python train.py --d_model=192 --vocab_size=5748 --rope_base=10000.0 --attn_scale=0.177 --bias="none" --tie_embeddings=false --lr_mult_qkv=0.4
MLP neurons of a small language model. Each row is named by its layer, matrix (down: output weights) and neuron, and shows model dimensions 0-191. Each number is 500 + 40 x the weight over its row's rms, rounded and kept within 0 to 999. Numbers have three digits each. A neuron's up and down rows have the sign that makes its largest values positive.
A block is one neuron, or neurons of one layer that tend to fire together. Before each block is what it responds to, as a language model described it from the Wikipedia text at the highest values.

Infobox and heading labels
L6.down66:568537517449515475437497539472542522436482437551471558567442445532558524496507499486528460528455512521507519617489495511437446500467500528523435512466486513500435529502553509515468495460484521480524517471372509447457521457505509500456526547571371535458486549535505428458433465496500472520483544522501542481543474501518518459513519495392488518532570533558528477492497465577520487486498491550544519446535472468498524513548520424516460500480493476536533413499454434529483519502461525563535548485447505527537456529520475490463535493439541549548526547581497536463500409478510440497
L6.down166:539505485466467501538542484483504548472417432535523552485483484563540481479491536502529488457495506460573411456501512577499432478537441516427499498621468464488532478499494523489529524531549555521548484484543529524552485481512502511401517464550466453519537456506423541562522526535497563513531551517480484573530533549493583511523555472439478491472497502424517518511576482504487461503455464493425542515470533463549455493447589452451503508485522447565522493498471478504549489488522494520492534439420536515532543554465466551477564401508549553575467498476521576487531539519535526487
L6.down201:459534454463500457517446508494485433452538492371514461521448497453495518544496555526509512519539584575463498455530528495499532481489530591449537431501492476550466504488453476470511482453522496511471534565473512505523506456467547475494447526514403457529530498534446508474452480505465501492537465501513509558549620435395487589499564556548579456458432524551461458500488493507523504514486477545476500538445486491522468517439530433473471524499542490517517455507478524504517480489473534461481499499483467531449458452515451475590533411564476524437559533581512426489477538512510515475
L6.down244:464517505509502571496507456481478463430509488558505487549570484422478458516481553528502531501490442467537581502547546511496484545464482511537436453579527557470530470492465475501459483509496509471492465443527501544479552512483480476536447488545547513504518498534538506520503565532507507491537446560526547515428489468458504482517519439512416649503454458447530582509559435591460470566505510470481512478482575481507466493492590549491503562469544435520476531521490487580575470460463510582508501459468498499454539509480486461546505460541482493541445511453560490561491427534500420456
L6.down263:535540550487453511497475409474431446528569480508463486469479505550556500447477506509489448478439513451502468500536448576487467520514512499499420500471488539500464489465518473542572515500498545512502576476508494482464524516398484441487649514515454497593401498517524468525497497473490503544505452574456510482540517494444432559486417526450530512567509519473527492492493514501466510565537476457482504528501510523524492484561479521509523433477617541507544523489489535516406515499473442518486465454501495524552461535508455518513471505480601497569526448489510479525528503590587536501
L6.down308:481585477544525468495484495546429439428457471471492443491490534495456509513537557536510501510479514547504517565484485551504535506551576457507478497514530499573470484438459485465548504488512509424546502545441500529581523539567448489507490573531445445409477503587477502585505435575514538525529471513467513478544604514532538535489559547445460497562517451440538516463465544433470510535491573504560549525446532515486492474450518548563458498475476458513493493509555479499544468513488479497440462506484488535543547556478496477523524386514500497436505498515468426454549454524456454514
L6.down349:553491473555493480490517503471487513466524470564491572586522494563555489502483461506503488526471522509580454418489570530517441532525495476553459539483507488488599493532564532585405544488516486484471475471526469572549551510502451451483477494485487535466529552487512500471552449472448503562494484497486500528441533524510503527590536535390556470540456418481487476513455461527520519469512483521482476475462635558448532517524504549493502558523520432421542491537469458469515510474545527508451578449470563500483498490441528477552474611483507476511492507458499507483536551457478546523
L6.down353:484496497584469515502443460434424510478509501568531475476487534492454472527520489524554495547542655478448481472506536478454504476477612528530495517517495523509452533545533521504500490471514495532481533508535526510488550473614460460495484567531472519586485529501519556542519424557548536540495515534409458489556489515485427407514478542582474528442476487487501511468464482500531504498523475463483438458539499511459529449462533513460528468529552511494511541464494521478471517550549503532498469607545437461467552465510459473439470554461535426467433542490502565505561557507527497484

Coordination connectors
L5.down43:554481530500489466544416537520516542504498621508541561500548520615500504480550549482469478573509515541482517447569509455480510470544481484481488566537504474518463496483504537547435541531505496537466452511528558457478549457486443502499483430426512475448568478434497498516453527495466442499475451545534498496558452511512592479501488466428505556518483498447496475502461403418456532570521571506490550527494532520498421456543482487602482481538548511553496492487487498486473460554507514531474528495512502433526538490452454494580482471470527475561490546428524573534525492477497422477
L5.down299:483525490445468502492488522489449523484502533535506529590464543537462494554545528523516463514566505497554504473537524528528449420512474526404514506540519589488502500543458497470569430472456566487481531444541454465534520519460479488447487471544521423483446528354576522493516465514515456522488548461499510519534480472567474461485534560505479471465438477533560460530527430539549501572522552461487502503392414501559473527503523510561519486463543457536482542534530476521458471475476434562498567492500543521489484566506546544458475519450587556438519505526533485458508546489466501509

Infobox and table labels
L4.down102:536522473527504475454519487457466512510498579467446536472533547443440520535476489465387564599380539481480569553507461465499511515460449478478537461474511463492472561408516526448471569437514476498469472529517482508460554489355508505582507539490426533547527533473535521454520530490534442500510496490497492468465528470443472416493516543590481540485465514556469532455539511487515554548509511486503503458542535473491525486533516448453512532503541508583543540523460496449424478487503517525537413525513454507534477515444518529531485522501514416515520454433510485513520542516544531490
L4.down158:466512488481459517459491510417455544476459455502446520517554497508474521498475520480479492522591470481526482489555477516547453501548536518472621430467470559549469495469506542447513448576463520507477489517518494476523500494449544478471516537535545510605530462441493526518485517513480433430411517542434529496437469413554494442455536529546487454515478544506497520527561442511558523522484480511495497578563533534513460531550519431445509504559492539508514531484499481525421498485505513488477445443526569496484471564526447508522491417477493516567469530441487416531544556567540583553
L4.down162:524426437497468516420486488422495511509515479491469521500484460526462502511499493468491495538503501522530481412560443504486486404588467480447453557436485521482532564488536480504503520503420520575557460462540563508462562576475474508546515544466485470479492516551496528508471549521545528481507556526515462504393459527443525457446535466585452527541444534577469500436463573541482553461416516511495480437541493540512542485503515496487524473511441459538569496554489459506480519535510558498529462515476483453412557471461557549490493529463505448479474493501509447444550513508462568422
L4.down241:521511551528527487395526502464506518525473471454464509519546512502454489510563476562431450565519478502515475454468484455515435476520572510479499408549460470501496507474553550471531569436503485465495562491494514524488537472432459440508537488491439491502536512439504558533491482565547513470547544528440571565513469519445542539493513496490443458519476563504555492521514429458511593461510535565496541525494568516435525478527521484475453550384505486586477471528566525543466438477415439548480534503461548490450532493493534488520562488522566554563526494522546495504482481485440450464

Paragraph and table breaks
L5.down20:560466501522471474506569569482451559425506482431463535523473553480493485523477487504465508537460505444435407479510453518520556502548497509464416510566482500489484525466471482525478483572513512529468564510493483544473508523475435473549491455560502489540430483486452484475579495455452552492504525483487482537535516493484486463482468480306470523548532505449475498526476497471494485450432461477496447556472513558445506475536557493565465546544457443504520403418430427466485490522480470494537524473492482485460512493484496463502526560479526450541519552447564538455516443547492539497
L5.down281:472513460475513527565505519403533547461478503534471558494539563465492449517428426544552427491490451503530526511536511467582490522480482458532449454537506543510494436540480487529463447489481530497454497463495543484510461478528470453509575508440527484503451560454592539515519473489490526525489491489537506457445517520463509527472566470407445515513471374506528475464494516494541514427539465509453516487485550516552487550509551416592440515458498473431500470591514506496499496486497436498534526484547464529437535488358517486510448517534457489537520462443543507425508507462494470482

Phrase-ending commas and suffixes
L4.down8:542554458439454530522525450531455432482482518459577475462477492541521495532430445472508529469567477506506499433444457442505589536491447476582485538451484530473477535525512470459471466519490475490447475514486527498403501500451468488467426449478501484481594469492558549506501542485420440500513447462504545554470454544494531517466459496403462463512520468487479474519479513541534486520473515506462494446429505460477516439506615554512544552470511500485586418483612481513517431525558461477550473483514509492525516513506515471489504563507483524537572497450475494533501428530489542423
L4.down115:427581554512473512471416507549506482531473513496456502499441460440455483511495506530510438473536507489547586491480445480453434433510483524423450436575503495505489485513436450467454589560513490517494506555458480426494510368514477517521508534563528538540537515487480522447537544550524511437512443477508481458445505496498538461506490518565493454504447481467530468506430533471495495541444419462489455502469491504520469492546543549506507545562520552462543525508460475496478530516495507484496535503547529521453590472528496534374447494470529549513480469527529417486427470509555566514
L4.down325:551490444481490451469538521532473526521498471507439531506539449450544484531506515506473523568477476557425568565440528534480431478497484575511526483489428449500476509487483521437511448490461465563514511480519424461549499425504459473502594533488520538499502486501485601564526538531505578546509435458515534493470474498504448460524555527572479503520535551471582559448516496470438502470480449451491538517598493459459524418507519540517490510495498487532520520458429467578465527469536543549439473527481471527487500526434486536483516502600536513513509584501455448546522470582454469544
L4.down354:508494591542484498550516493496522505469456490440465513437486524516536552567411469555548499485553560497468424489499458516480468527469477470448440450526588458517449464531477550475499493452462476554512497487491536521517481493442480492525516547424500583528534457508493468506516555447496552475617513497467457497499503498436506489505531516462459554447466484534597451548524526532500498442463426495518499578457472510462501436476456524506501540456466522542462466477499494406500492519455590538448500611446535507520536553485452452507480502472581461507461494467398534479530519499535464518

Coordinating conjunctions in lists
L6.down20:447475449453502501559515510511434492550556454501529554485444531487485516590455507522459526471456482470429461571614527459509498514542476515516411519493555483481488533472436598480483492448455549548452495563530453504550472511478535446508454460524582517526440502440496526537525480493497491529455488503563504480506551526464461511492497462575500489493462528481466481515489415459484524600465505502430478497520518378496567456487509452482503498501487517465467519480486436430531510523516514521485432450462501454475529480582518494594451571453538511576464459487459533475489516555520478523
L6.down34:447500425449477496538522448462539376516496503475563496525467526495521401545485513431534533455474495539512527511508518461468522455467511550445457462478597518464530508462518514570508457474503480541368486482554457509517449460482485466510490498501553509471485511471520536520513436524469484451556488559472523508512501568527562579465434501570488511434454480437451426500467480485510531470516555545521472557508531462551546562510509488509516516570504495519512561476478539437548480524516445519524461536537479445451473503533503479619443502593542563461483488481503456447481454479509483514
L6.down208:550506485456545435478461533466417465448505471436496508492498549496553486553445541498522458485491533543471458523438513546499493441417472464433445533502494566524530510473461497487476469475543485558453438547480507500525528546565529481467489431505560472428513554467527503527509468496495524483449529450493521449582502522471532520543565492553556467512508525457513470458536428567479548479542471474576588481499468469536549503560470583529449525490419450532435497515531559453515477444441552491473581526437439531527458495555483529520543486550498557499534517525453427496544505465526436524
L6.down272:534487518474487550500476542480508547542492491543512473518481427477492523507513449500546463547466457476464443506520490563547456476509477504477480578488426480540463447526461521476470505525577508499520512542488471558459531584474593481547484484524547561520517516536469494467469464538403475463443490506514506477538490432528456508547394592562474514474493441403546457525534539481488469558467417539416473466484434468504538444479534510522532585512517522546514513487470403451519543514516489562491562431473571444494483416553512501535533528513468524472515517547523554523478547483480443513
L6.down314:570459544460388456534456535501515522521511590502526549498529480503488560466475528538489450477589522518476535482535445514578567482559480517553466598514577460532482523483485476592549519443469488517496454495486467511537567471519530576500461477483506443525490558444485488534457503443503524564477509497534490506595529509495473481527527549626444498478467399496540481560482463540480536613495478446484516528502521490490524471491588526590480518490551558516466533459457450565505461489553510495473528503479472526540486519486534484490502547525544453504477485508508518477439482527481510552
L6.down317:486523427494572416485447509484511479497441545560522498581474522430502489518574511527589443542542523484486519431430507504472490430509467574399523490524548542522499445449452494528450463455438548458433526476528533589483490557504431468448502497531488446470483469496479539472461562471429496521534522511551505489472546413438461501523506505481470469453470520472492517463443477560485541515582498467466490521439437479462548516545559520514455481508473454475495542465531423566518539422488466499490579517460495538486507524492493504531490573529534527518501569584482504527521483495537510509
L6.down357:547543511507485439492486519560498570530441490490503569499490547520550440560462442502477531520549494544491456554513412507518513442494504552470498533503504509506551467498480465545459555462490501469414489397504519453525509460542583473467469489476477529489504496489425441403491493594535464503505512515531565435486525481443499533519505515548404593546544583553532470474511502550485482471498515495524427470482539477436440531547451423495477431503570451457508422516525529458514491529512546478501540446534560540510472433518470490502449523464447428535468536465507516511503504525435508529
L6.down378:497437488571487534502498468497550533592479588463565521490526527553507562434477513521455505480484550494436516475454461501487534462409520539388494522455463547502501543493487487447546451496510511445464533502400497497513474527451520424432460543443535492438538509379492450541512537495517482509506507511530538506490469510495511406482513527639529543505479502573568490526519546552493495476483501518534504471469503487491456528481483557494493494559482489470467466511455522490475530515495445485465537551471463539508526485429505470621390476512497552544508508521522554515481518498529479447